config.toml
hidden_size = 512
head_dim = 128
norm_place = "pre"
bias = "none"
lr_mult_up = 0.838
schedule = "wsd"
dataset = "wikipedia_en"
MLP neurons of a small language model. Each row is named by its layer, matrix (up: input weights; down: output weights) and neuron, and shows model dimensions 64-159. Each number is 500 + 50 x the weight over its row's rms, rounded and kept within 0 to 999. Numbers have three digits each.
Before each neuron's rows, "fires after" lists the tokens most often just before its 100 highest values on Wikipedia text that the model never trained on; "fires on" lists the tokens most often at its 100 highest values on Wikipedia text that the model never trained on. A number after a token or word is its count.

fires after: "\n" 37, " vs" 6, " N" 6, " Pr" 6, "=" 4
fires on: "\n" 22, "\"" 13, " off" 13, "." 10, "amb" 5, " at" 4
L4.up33:600495530489494535488379433483451452503551499491568474471594607420571431445440597435401502503467518526491462552514541400497497428564479560566467552522534535504471473553595612470440526548561465443493455432558545554542501498538406487478466465493545455530486480469414501642393553591551509510
L4.down33:515479479556464488599484501520483573479437421498611429525516479494480493498495487526548477518515493436442529513516481422364442469502482582603573509556529469523452368500507652474408510530623467467508566524571482525508475442556383475492509438521501516549504445532507445517488485510443498437

fires after: "\n" 45, " However" 5, " however" 4
fires on: "," 52, "\n" 48
L4.up157:420443429501464498503404514479427466490451667451441479520364429435523457452492527508435492502531520490471488555637446519532575513493582504536495547509468430500528456500450487471554468484526471459467566462541465540523505553529492463567505524503560541478568420641479562526481526468527550503
L4.down157:487512378512574624554486431441478491464504467429516433478504588510577496522528458392543503452503503552456582558477506538447498568507469460488384523473557609452498473453436460461382426479406496485500494471614503557538539532500498460480538520488495445533552523526431416471447495503405593585

fires after: " the" 33, "st" 7, "nd" 6, "rd" 4
fires on: " Class" 16, " title" 8, " term" 8, " Year" 7, " class" 6, " list" 5
L4.up1061:477487566519510450479582527467518424592659386464467434439600470455433418553543508546471564627460518471562427408556420439490484424536512472514494503478391535499480474515524505460474411506571473478514450473427525560549513481541626395430495489552422479515472514575532558534453558533557540521
L4.down1061:562451526473508567562507498500524435565546520466542430582514475461532469465528597456518436467531453481534488552463557532488469516556462519480458503521570520465585436527476481511493489528561556500526494502434564522503566470454534486505498489541540501553540449527423545562480486464560389465

fires after: ":" 26, "0" 20, "\n" 12, "-" 11
fires on: "\n" 26, "." 14, "}" 11, " |" 10, " size" 5
L3.up22:542543464398492542528575483497524470448560534507527445441541499467546538504394463504476527498482507554544533460450529438539450367552452500553549524500503591439505525477490419537588473507520472538468477473539524466540567605539465441511546475603502543524411515457465430515485417520452503442
L3.down22:510439482388510579502462427504571499447431521455445454573536499511518485464494579480462642483518474560500440508495498476472423454530500496507662601505563513485559488476440544585505514488529473546436549449556593517525533596495468471461579484486501466543490483523508501506470480479554497460

fires after: " (" 59, "==" 15, " \"" 13
fires on: "c" 12, "p" 11, "f" 10, "m" 9, "H" 8, "E" 7
L3.up385:579495538448526345578466543520574537486582503494565462497447465556582435611532402483440459503428559505477433578480499496608565481463445456475496459560487467419538543570435402447507397471536668566539374525512502543493470549576485581521532497445563532508523463538492537422430558442475542442
L3.down385:457440503507531423497469486567550613510588436578444510461482440557490441503439547502496440497511475479470463615461484495526555520478529548514405486534526505502465520436502384506493460455482502572501515482476470564455541589552533526493484481524386493479575447544572464446469524581468613451

fires after: " (" 55, " \"" 19, "-" 5, " sc" 4
fires on: "b" 15, "t" 14, "m" 12, "c" 11, "r" 5, "q" 5
L3.up732:504514581541413430492387551503547489517542527466446509581467490484506526543594519515461437468525552519379548452522464518551528489504434486512538514474478530466481473608514530556403539506550583483445425546486527508546562552561489533521494558468485611430511450487477582531494421511590443461
L3.down732:521529548410436391468518537473482449468455530582601514517586439519534523469536513479506456496526484485570491473462429485547605504522406396525395525525517500441501540444408449493543469491368470437477541553547500549437529536542507540566530531582429494548532417468494416517379642517433452517

fires after: ":" 33, "," 29, " that" 14
fires on: " \"" 40, "\n" 34, ":" 4
L4.up734:541484468397440454432405435425499467516527507524478452469462518453459543501421502475510446509540516487513536513472494531584523585508543473499496566568471525399515480527564509501494512543517588427486528533596426449562516465525468535475484559445468464565448515423567485542472560503567491507
L4.down734:518514516463480528495436528515576523505486493462502454537498435395515462495474413456516543533476526543578436506422431549540456500440522518487511490523590472465425455495406481436593482423511552522411519488516518611524425503550440491486505517476476522456528459466445457544478617513503424527

fires after: "-" 32, "/" 19, " (" 8, "S" 6, "T" 5
fires on: "s" 40, " Ter" 10, " Ts" 6, "er" 6, " Mits" 5, "m" 5
L3.up1405:504496517509497487484477546563508514497495552580481545579369495421412553526456451542555449505509436596485515502618430525487474404479494458518444515463485563492565530562512459377539498477441530498517459488542514556565544452531441514591555496507497593483430474468563523500503570533526535520
L3.down1405:555646461566515493500464477540500536424596509575531478592417420416514491496478471423648488501493444578399443503540458528473576460560480471481528502495429517506477544597529570466544516471502498529504559486524468490507545569538459503603542602490523537493532528520462461388519467518560523526

fires after: " (" 21, "." 21, " and" 12, " \"" 9, "\n" 8, "," 6
fires on: " he" 15, " They" 14, " they" 11, "I" 11, " He" 7
L3.up1289:457529447486524462418523483508518486500509526532526556518552532449460525495580562467547527499453572529547510484478476483572546547564472406468513510463495513516519531507455506606458502444627524425425402534506540559472491475483458590526477517511465430395527493491507474603463421459467492495
L3.down1289:621581589507529535448531431378516608469476505539461541519461461509514510508444559468456460445516550467474438571475482491468471465587497441453530555549475455486487489466479496445480434541494477426562542516558455457513555378468486525503476487471494535422477428512570494532407470527479502523

fires after: ":" 30, "," 15, " the" 13, " all" 7, " however" 4
fires on: "\n" 35, "\n " 13, "erg" 7, " –" 6, "," 5, " Val" 4
L3.up1648:510443499512482530450359453461447497455528411500422540495532559480469413551557418427516566375476443546548493475422396403593470496542554511492550496503570555496572447441508500531652445503543489465615528467508529437503497589499589521540458543578523490481540500601500478502514518461482460506
L3.down1648:537478525400497626487491447504448537512378433541476500507528472525422485584453455502551579457490520440601454504413509520526482602433489549481528538553568517472493509474513462519582391469508426444531533515527508555444490554452469569409435530492447408499576465480446450355502457563494489472

fires after: "," 53, "–" 27, "Sh" 5, "-" 4
fires on: "6" 15, "5" 14, "9" 12, "4" 7, "3" 7
L3.up1101:489449477533532442469458498511430498575469429597438582436548493426483491478546479456455620536428504461567532456479561456546525555487582497411498508514530530599509430520548481414479515399581536386517557478554587488539603530498534427484480544470564468553477499501456457541415509452473480523
L3.down1101:471515473555431531449524460449537477394519527533461494549556471545532470415469530521473470500556561577463509470521512477540563539483491529477334490487459533429439502443527488571499442569630507558513506487563520479583455558499525440467483446535463524418409472489533605464498506441475456589

fires after: "," 29, " No" 16, ":" 11, " (" 10, " c" 7, " p" 6
fires on: "." 31, "\n" 26, "18" 9, "12" 4, "6" 4
L4.up488:507482481518436504394435569530462484513442488489507543425608503552444440478474512568513487524491563498443528517436471428503509584510505443456362506399521493544466528512539523576623544510568552428476505530456464529517546517595532611457510552442541490447623386500452499509427579398538520444
L4.down488:536514494528472486567524627524471452486580492465413517520459515474497672446511492538382483464537525538501386525485433498554499494544482435497519474524429447511510414549385560530660469543475550450513509529447570503508508375497417545524416478374530508448533496472494486510446522442557479382

fires after: "\n" 89, "|" 4
fires on: "\n" 50, "==" 36
L4.up2018:489417439511550403439559498571422531476552523503394469565500478470482471616464476471520449460566530473445568599468424464447493409513470519519409520489531456485484468561420548539398600530426491524466471533471481506451475483533570387553508531509579568530523498529496540553536533490547540506
L4.down2018:367516494581513471482519501580508559421559478446417428468455528550546465547439461413482455514578481498530515588484470563472488423555561511529282575472498515533510462406445525531474548432452491469550515499494420502411410467473525476524421435557555461565537508521528544536513522508444517488

fires after: " (" 39, "-" 22, "/" 15, "\n" 10, "–" 5, " \"" 5
fires on: "L" 22, "G" 17, "O" 14, "I" 6, "E" 6, "U" 5
L3.up1365:531509446464495426463572521494492487582458462593567549560542456465460456538535439555480535509503487519528444449437499487496480472511518443534492413558478471574437439616474408497495588474519504458367488423440533432557468596541493481489520631472446528537566446496460419480463450497482507466
L3.down1365:498626466472489551509521387494485577536496518514449561510449543517480576453555496530499526504468528481513493455446487500495517487479569474502565406618562531512508479540544403498547486570583496414482518530570412523483505532552446469598500510470459460480481510649497520573479526509422534424

fires after: ":" 70, "," 25, " that" 5
fires on: "\n" 62, " \"" 17, "00" 4, "9" 4
L3.up470:595499492497399488454463524495515455558489461487459579412560485466552439470553559406496541459410564552438638537444514511475483539496580452475394594503554603494527515439459494488543518528567618539542510532562482536542464541547546491474476469511583477511525466526445435494461506522594437466
L3.down470:503481539535466521521507513547446479584450407530473492546509427448518500479545457457490458512498508512559525544475557462469466500522558411468530539523545549482480499446465522452575496521544526444488493449587490565513446441532521557508512446511481500524498435446384431479351557505550445542

fires after: "," 22, ":" 10, " that" 8, " was" 8, " it" 6, " It" 4
fires on: " \"" 21, "\n" 16, "'s" 13, ")" 11, " released" 8, " of" 6
L4.up1468:527551580477470537482359540506487551483391381549398444565418441497543420481454523602452518519466512467355405441489535448457491563472438519472582486467453538509614495434519465522416543463543444515496489477499586552552455425613494526454517472489494494449486454434509464585442497562550633501
L4.down1468:536479505497424534530577398478420490573630570318590500501476549571483488517500530483472502458505568503568516439471496464398502611516577497414549548448477502406434567469384446446640480449447566384353483590548468472539455483513455544518459421522436392523534457472454494470544511570458501504

fires after: " No" 28, " St" 13, " O" 10, " S" 6, " Gr" 6, " Vol" 5
fires on: "." 63, "'" 14, "ad" 11
L3.up1878:482512510457466543519436390497411512506510496558433457554478482523557473461394474503596528365491533502464477559519545440507436569494562476550474459492625449489430487516528455549582435549493507561530551485390571568503540481483547472529442520542495454497474433379513525600494542432521477500
L3.down1878:432490458382523398549543460445491429388545528613495522518457492585585568612391483507435547412539418573483508518572480522479512521498448470472499568489556465493501474438530536503529457462408495431546523499551601564506501461609424489459540518500418480363530475542515437422564481460438543579

fires after: " (" 23, "/" 15, " \"" 9, "(" 9, "-" 9
fires on: "s" 42, " t" 23, "t" 12, "Th" 6, " T" 6, "f" 5
L3.up892:594513522502530403458514427474532461434470403562553435509461543562532623510552400563564553500497384423546529488557514513591499581541511431644510574478472453517431475534463407419565512518437501518432411535518437503509467628548489521487475574465439529409586487495510425483435515398499509540
L3.down892:622546511495481403388479427527561468506540428507484452482459503574418468507569498436598454498531558483550517428543537481537579547516527522556481465461512624540557558438410310412585454469432509533472533558490542405475498561519456407513563480518515499410626501577489479483470483490501487538

fires after: "," 55, "." 7, " ." 4
fires on: "5" 14, "9" 12, "8" 7, "ud" 7, "6" 6, " AD" 5
L4.up76:440476452570477477415420512446552530544500470503406532444542462479619526602610518475523531449483432513435532502491422497505523476521525480442482485539509536413485483504526518552520550410479495438477440483446532523507584403448517452609427512573520541422547407535532521530605475526430473499
L4.down76:521389573536512416437481534451507497505578511484422529465487501535582423522468539549520503467477476368402540444543417524564606506557550586456374500549470507510449489544609496542462433506509501551503486451550478550464563467574559487548542471547482546455540472494537483511577471445517446536

fires after: "\n" 75, "." 11, " |" 7, "-" 4
fires on: "-" 72, "\n" 10, " Incumbent" 7, " Synonyms" 4
L3.up1713:522450523539540446452471484565556523539489468628534479457528523490515512399546435541571527479487525466497507443613622525601553555567460440517531556536374399606367527492521509478548528425470468443543483497537541479504562402413441513507515389494511468519529561536465527524525494534414563535
L3.down1713:548482455545518487456427522547470463528476486542576399489430475558558504475524472567531525511539586542495581528474509579477500522508535433462464492418522583561497546486505496519487587431450487477517390483531492528528544510437487563592509428499534414496557517595423456586557545508423565530

fires after: "\n" 36, ":" 19, " —" 14, " |" 9
fires on: "\n" 51, "|" 32
L3.up1941:516544549412439410458470464527505524533531493296502566417449481520490516467582574467499477515495619524450535483484542427406441543556392428519503535460424565507538519510556573581577496532561482566480540456573515411578452536564470533522501471560429548545471416533562450471496460542448428413
L3.down1941:508538539409426453481390494474486492527376567442470474544443429480506505463480490491479515462527590497376482493435561495365416526544494469549576587541425517569502544480571558558634544538515495571467463508559475421597476546555457537468472511527456544497495455482552483550388469522544507375

fires after: "\n" 56, " |" 22, "-" 5
fires on: "==" 34, " AUS" 22, "\n" 20, "f" 5
L3.up1643:492474513579394534449489506511557399497487435508525462555493548623450440409528465482464528427514535560523496532480547475416579521545466476434439580496503425461508539479469407435463508519451542575427475465565465517493470473564467522567557603552524547447615526415470385451464423468485528436
L3.down1643:492452578533473521408491454583504531449540474417389474477520417537485407524515468479516519406473488529484496518546509433546478490470590468437221571525530525507480458450469467504508424405571530553438440516539551531487482509563568531532389524497563558502590473512593372437488491505442552514

fires after: "V" 13, " V" 10, " S" 9, " 2" 9, " 5" 9, " 4" 5
fires on: " |" 40, "ine" 5, "as" 4, "yr" 4
L4.up1263:405654507521412461438426479472386463413435455477563446534408440575463492533489539451433601544574518446511486435465453519483521485518595456527420478508586565547513507547502544436546580444547563465540514487475502438546608520496418466571464570480448533470562471401559563533450494444472505380
L4.down1263:527473517559392398536503483524501398461577484543466540540402521555604453523464431532369445503451486524498536452561521483502420459452521452413471524453410506438470452619488456488552575528482463488620500455545507484452508554556478448523523518521453510524491399542556452476501527510465610434

fires after: "\n" 38, " micro" 9, "-" 6, "Species" 4
fires on: "\n" 26, "==" 10, "bi" 9, "r" 6, "-" 6, " is" 5
L4.up800:441577564537508506438488478448486564528494444527576454437545582439505485545460477498487515546471575426506487520410449520558621409441506466496509469531502457511449483485461553489515485458445442532496494407573538475501602583531476469537451400496489539439515441495600523533472432438509547426
L4.down800:563551449505492560434578472458533521559432484507516495464551556508544437490426485429579504519508546567424405577424449470399454511480498494525550574588464558555460470422403463483544447443462509561548446558532495513405547479531439460440541461506461511512532458462519484481514567473445520468

fires after: " (" 32, "\n" 23, "." 10, "-" 8
fires on: "with" 22, " through" 15, "in" 10, "In" 5, "On" 5, "\n" 4
L3.up744:545482494451536478336590462447489498498494559442569334518438494551464447459649465525468474463663499471594439520589527466491511530490538563560468540508437505465470589493570501520585582502581466538530480513498498413496495510459465540505523419504573442466470556562464457546426453522478542401
L3.down744:476435453546451418573552511569576511498435584382572481572505521500444592480566501525525519502437592566544483467435424532346486526463458581550364515501475512466513472493517479531519447448539424507450500552452546456488558535552495492491479415458557422504450592534520513532405590483481436433

fires after: "-" 49, " (" 30, " \"" 7
fires on: "p" 17, "d" 12, "f" 12, "b" 11, "h" 10
L3.up993:578557449432551446477512475485482520477476580461536477538436515514458422499521400405526566567537573445597568553499453388552515541546460583465482512489374523498464502481469533428444493395592566483465553473501408489591553531521465486508552463571492523431606509467550552503403426515551413488
L3.down993:578461478490408435463527535463499502550484542523612450509566569447566539504525534475535512489455447531457525558367510510501576531456461516577475547438513532551487543480552420429491546478514465504550495569534512437419456550562514486507557522488480431496545321532555539484487550466487519510

fires after: "\n" 54, "\n " 7, "," 5
fires on: "===" 33, " |" 16, "==" 12, " -" 7, "-" 6, " while" 6
L4.up132:434477533494381489474584600593497497545640572568563427538510449460451500356499510524527454551432515536410523503456487478421575493487438604481463500555600491537408573509524480548497472490422446504441479431405451460518478503563473486505505444477503545502459461498461394446458541546532520527
L4.down132:467555517473453550509553364498516578518607516443616516477551523556561500507527517524525545510476526482398466473580554422528437601533465397535365476487460521517398486478454468529483406569523482514462527544510519517546448587451441495579484573516488576566524498451434582548556475539587575505

fires after: "\n" 94, "|" 4
fires on: "\n" 80, "==" 9, "===" 4
L3.up254:465525501567525530431431509583448432539457452484554522566465430463503572541565510492500500489493500563501489613507456422486494487450495393443527434520502542492472479456453537595509501494450539505468433461450508482441470491528496539545518546443586503471444514423506521485610512595543471577
L3.down254:535533549517472521467542534555416467458455496464543404464454397515511430519530544479501571496466474546561505487543463490489474571508477497473422544457533497533486481521459524542565523420544511469449503482566529480498472436513527590444441525539495538583519588520445472401521557492484511427

fires after: "." 34, " U" 22, "aw" 7, " h" 6, "H" 5, "U" 4
fires on: "S" 31, "." 21, "ong" 5, "i" 4, "er" 4
L4.up369:553482514517478522453627419487505430420474434465559501573521554476425462436478407537536603524444522569534402507594431516500456447531515562458529509501514473503580599505492479447486584467491495414525519516479554563438515398519499460605543420462484473507574558476511504509537500491469507457
L4.down369:479480514507502409595583550544554427591490461489517527536584513480507354490473519501443457426510515504534524520470455527431556500526466530536550458524514638541548477440518514480514559545397548500614491432500477600421467451582584535528535459433499518489452511482560509420543458477442479486

fires after: "\n" 38, "|" 12, " |" 6, " D" 5, " has" 4
fires on: "\n" 35, " made" 22, " Swing" 4
L4.up115:505479490498553442422432503581459512443497461549516590526583444466594575587608526500476514536560512522458506446528481541607454508528533407563523441487521484427513496471531514398543536494498504579496396485501448556506544485464491558494494434506489526506541508521558527514535449490458441547
L4.down115:511490581526475525546561519497535404470451527476503461434480501452501492487471487506448581565370498552480565523399487534472486522476401447479431474465483480412466523549557494428685494526572502491482491450523497581464488507460533592533436460451499518511551535460512494402395431456492543570

fires after: " (" 22, "-" 13, " \"" 12, "|" 9, " over" 4
fires on: "al" 15, "a" 14, "un" 8, "v" 8, " Party" 7
L4.up1646:524445567515422519543512560432469495462432519489513525604555484544482486531482472494437539498502500493542434536474553474487573486482473486516564498413479476496449430580359555475410509502538527567476534502492516539514483537590538616467581504516594502489539508467558516551461451467522510571
L4.down1646:550494451538526532441469485533434549471508535519590430558508572433475557481493446533432535543496458535497520488424453472517553552512550467495467575502460498496496519555524507484309510486494485536586399493519432570573467520464525578419490511461531464420454496495526492522496453443544570528

fires after: "\n" 48, " ===" 9, "|" 9, "–" 5
fires on: "\n" 59, "al" 11
L3.up757:390498520498537443643413457544561513521527526470494474447521422518440498430537462513424430455518559549469445492512472434484487540474446441605531573576523490526497543501513609504423553486486442547487538540463498527454539509494579432448529463502470602545502435534492592393546446529554574519
L3.down757:468540425480518478538546451463482627466374492489438494552501437555574477564512522526560506434471538467502497452479438551570490425467590463517523569499521345570504606464514449524484509479536485462476531557588455493474566527471527441528529571524503446421454492493534557511489522415560527551

fires after: " U" 27, "S" 24, "U" 4, " Language" 4
fires on: "." 64, ":" 15, "," 7, " and" 5
L3.up1414:469446476427513408481531478521527457489519560556548560473542495566483503493485523566578465525484556501489553503617459540509485403427468593547491440430568444472513430587511536534463610499515372498547392515530469603453508472503420471479584575594530473373502496476568521568581514424466550477
L3.down1414:403483458580557523356489469460615557467481586482493535481515405529525398466507512515431511585480531474516497545486512479495532447487522512475383418505526471650596496450481450534498519457480497555445479360436541607443489509467462489541573480564436459445478518543557479457486571533460500486

fires after: " A" 27, " W" 11, " D" 8, " L" 7, " R" 6, " S" 6
fires on: "." 84, "'" 11
L3.up1999:468521425403418449458508423492413466468549547445526509484453530481499524509425455547505473463440484500538504513496529454440487516521547437496455480479592438491476583470495493534477340469466454441489525527494503497486494568461528424551530446510541500521544472461489591462457463518505536486
L3.down1999:488576473354460527489499481457455520529481552461561500471491518489567561578443422486417490506457458551520468513443516495513506540500461541570531491573625474498499444448482566539435428572481549498618439524492599518477467463480541560487494594495530487586478534492457432447481515541473500451

fires after: "\n" 31, " 3" 9, " 6" 6, " |" 5, "-" 4, " 4" 4
fires on: "-" 19, ":" 19, "." 10, "\n" 9, "=" 8, ")." 6
L4.up465:618480501523504521504473385479477481517481518594495508449482563541406519520534470416538554448548529528424531490532502592550551487480513490521579488532454474491474443506483501507554417510625489373459413454492608434566523529483424495556522520480426467434490505505413477499574547471617562472
L4.down465:556513479433499511490483486599546465554454451592557541465395582504423497516570539535455550513644510447475430565544457541581511475450526499437668440495609539429545428483485430409442553450491507414522374343581425495481617472526510489562538464461489484506446490556520565466447527427523560445

fires after: "\n" 47, ":" 18, " that" 8, "," 5
fires on: "\n" 53, " \"" 23, ":" 8, " \"[" 4
L3.up182:502427486500488488549545477533452441505593502487422487457640416564536455485468461514503498469551466431501510542511501444484515507562516454478463548507389495463566443517504431430556464490513632465483428448481514440548524534590435542421551511513446492531437606505456446452465454431463571549
L3.down182:586505534492501495464406476471431512495467420562464555463435456469459416424521519519479377504527479613527614543530567516550498443577450532457477536557521513489445451444504423452529468577492468484471565495489452509514466556514556435558527509492422516510468482485407494538330481552469548498

fires after: " (" 52, "/" 17, " \"" 15, "-" 10
fires on: "s" 33, "p" 19, "m" 6, "v" 5, "b" 5
L3.up1936:567442500407488404498429508599459495499508507560501392483511425554523403554431462520377460539492509465537461493531442514585502496515517464534521500507479453522463533555481557458494549467518510503498512471526587516583507538568502505480584629435489624505513468541498496558483442485552465449
L3.down1936:529551537537574406451485590569453575517545400443586413508511543415549508556424466514450506540531452475454458563537482461553484526510446496512517484487512513578441580480581380538460401481460474509458519454467489503460518409507413578543550558544474527505548444414492434457526558468511504519

fires after: "\n" 25, ")" 10, " was" 9, "==" 8, " L" 7, "J" 6
fires on: "\n" 49, " born" 11, "ay" 10, "ept" 8, "pt" 4
L4.up1445:478535529486502472509537500522524550523449507536534510478444588447461592521609431481538491518400505480520419379427440549581501534449494462485511471548458533495475476384495496510493570543527472514520487466543448576514553545469466444540506549542499476532508552530567468556467506485430504493
L4.down1445:463463609446537476664530470480461536470442482472505477487456489533454489529525486536517481379395503480427537492367579506445406507564445519550648498579518503595481467460436521492500518536518455389497485485549462478463531539478557571498521441537504523496453556617488494541521487520338488443

fires after: "\n" 38, " =" 27, "’" 12
fires on: "\n" 57, "s" 19, "==" 5, "===" 5, " own" 4
L3.up233:430550479519527481363491400509438528486509464476507577576404488463461535560389452504510524457474557445531390540506468533507477531585463534460495525438570524558456502511507527544562581480419500438393521501520550477525511469531491436535456495539507474491553517499468448500564517608467445497
L3.down233:440561506523522526603495411550504429478506528484478545428552500511485403484438517460493509493540432509379515516557551475525452511403522553530374399530484457473468508461507450556420496447516462434442466535476491536561564431466481494514514486420513436551479491481454420511571565515424586504

fires after: " same" 12, " following" 11, " that" 10, " a" 10, " one" 8, " first" 8
fires on: " time" 17, " year" 17, " day" 12, " point" 7, " name" 5
L3.up1259:521502607460523484463486440527520463508419442447625480510465495564444472465525477554464497466383468626500440536517472395479483441522467442477465507503493570532557446508598452553530490478481532438418612431486512542440461487448520489454491543554482476550483488512501577436526548463510502464
L3.down1259:456458609462546539441495485553525486487389501474559486561505505533501457472480390564541552517445447567493455469546499460443525539498527461538493499532546429503543521493603502507522567430514542494467554511484584479482495522427514545528503502512560497473423407463433588508508536472491425491

fires after: "\n" 33, " However" 9, " re" 4, " career" 4
fires on: "," 38, "\n" 26, "G" 13
L3.up816:476483454451461436575437490514572440549540488433534547456424566491533529493538481486505495559468499537522416408490406447544495503587407462530460501545476523530480539501444495457421507473556557544479512507428566477595572489507497552533554541476501492507379516479570550544545510476568490505
L3.down816:476556468503511497536499489515558470546471503508550547499488541569545519500515499427464448431495506572502565577460485497461496568484526481541623477540565565459474525485441489435454465479480557549486484521533495502534418514392494534566508492559547515466417453538505453529425505435463436574

fires after: "–" 68, "\n" 6, "-" 4
fires on: "1" 80, "==" 4
L3.up1566:562472544513447445508524475558452440535513484589509412513507562513564551488498510501587502510410593552387557499494544413474487506505518436446581566548504478364377478520565461568517538547483501474546447523502443511544499529474549523491499503517496511545540570523522570546546484566485529502
L3.down1566:561513553504484517431607477470534490465571458403436494528542507435520485460532485544495521526498592461485532447466448418439491493436529475459227536451443553474535530461574500555492486546562503487506525516517547491605496506528523459476477452562538484467461527488503511458560548484399446501

fires after: "\n" 39, "M" 6, "C" 5, "ec" 4, "E" 4
fires on: "\n" 33, "s" 9, "." 9, "r" 5, " who" 5, "==" 5
L4.up1612:447463527518439489460522434537579508526532503534475389544505451611436636525543444460535357474411515510547489526552411611491503450502510564504472543459516529435483520485527419378522500465467553546449470483483465455576471435509499595400414502601460425472604533548551457453545505499442551516
L4.down1612:476525456469486558549668571495522444603496509542394486471436476481549437562568495519458422488543530462458571482390499474551553489522535499453307521401538599468527468536585479510440479485521585441549492495447562487493549421476488509441547523500484442489526466569502531461514501438609437438

fires after: "\n" 75, "==" 21
fires on: "\n" 92
L3.up708:398521532530547420582565498441574520424497496494504481597387553459580441441434410436560508493495483437490576474452428451500397468520447496460508483557441465525491495506492516472547514507529425558455428514596490508448470437511494482473425535513525509462575527476494509457452422544484568380
L3.down708:550402482584521477554587439496574544405434541492499472543465475483512467456546377352572443513468504531495498490438461512471483507466555541490435531556479520453509406482470603459528478522537523525486551569621557496422521429485520407560426564518465473503498490526504507405446584514429549503

fires after: " the" 47, "|" 12, " (" 6, " |" 6, " \"" 5
fires on: "ed" 16, " time" 12, " State" 8, " Party" 7, " Court" 6, " former" 4
L3.up1622:529469571551534505486514465499523453536549587502436494540545462526432440474539506574495519539539508492510541499533542437456487572496418590523487487591491519582467517451512433402545497588578505496533489441518493461485461561441562460527537594576595549532493463538525480408499600481556471408
L3.down1622:458522552564594610399532548554425580591577511436489541499545435521467511482481480506555450473566596458499563522555534481502559484532506538478281472538485520540490516516477508433455542585500575465539427461514433566517500539466469581510485461574478549474503452537527403471572503434580582400

fires after: " (" 19, " \"" 16, " the" 13, "\n" 9, " c" 6, " [" 4
fires on: "ed" 13, "I" 13, " Is" 11, "al" 8, "un" 6, "Af" 5
L3.up400:480543494514526472479468584496498519459489508529539428484588499356548502524487509496488531529547597461460458547477450438470536480549494570424617445507489500491513420546460501594559458535492456506417423413494494522488532433500540588516521532500570452481469504555560502509496517441638525453
L3.down400:554530590470472504485587462494484522498428543465419436446482538588457518587480518541473442479474550547439554484603550511560528503565426460401457434559512491470446501453590459414450644598448532611446532526447524423471451433449492459464466537467455478451441491536502516438446515492463470472

fires after: ":" 26, "f" 8, " H" 6, " Ch" 6, " N" 6, " J" 5
fires on: "\n" 26, "n" 10, "ua" 9, "ub" 6, "ais" 4
L4.up231:544513482426451439461524504526485504537446589514488562571517515563583511596532492428487499538489532493451540508550459490524508475487536433488488474457435553442451499528513563490510549549480475464433542502533458479434472493538496563508528517490494494423478452460535487567440491518473489500
L4.down231:601472583452486447450564488571474512503510425510498491588466448447469543459499526497509496607494396455539471426437361509592584548427486383482473389507465539473561473458495449427552419572413498454440437540506491427489531409527486457498556494430463521474556513524587426478477499570526520478

fires after: "\n" 37, "\n " 14
fires on: "." 18, "===" 17, " -" 15, "\"" 13, "====" 6, ")," 5
L3.up488:492528562494525510495491471467541529444590526509501465526555508483518497471521504477549510477402537421399563404494532495480553526441530590526416562508494509559475563518479496503487534527516515457540509477425539361626580476508407450499533541475450509462474441476391486483439539538604573508
L3.down488:493520610373500529542427432431492541483570472472571483588587463533535537491443556528483498464423530412411469411532566470439478469535467502500497558524458496534485520518445517517438509543511476449511536531472497487464510531450495468512495516485487463580525427540453532565520565582509559437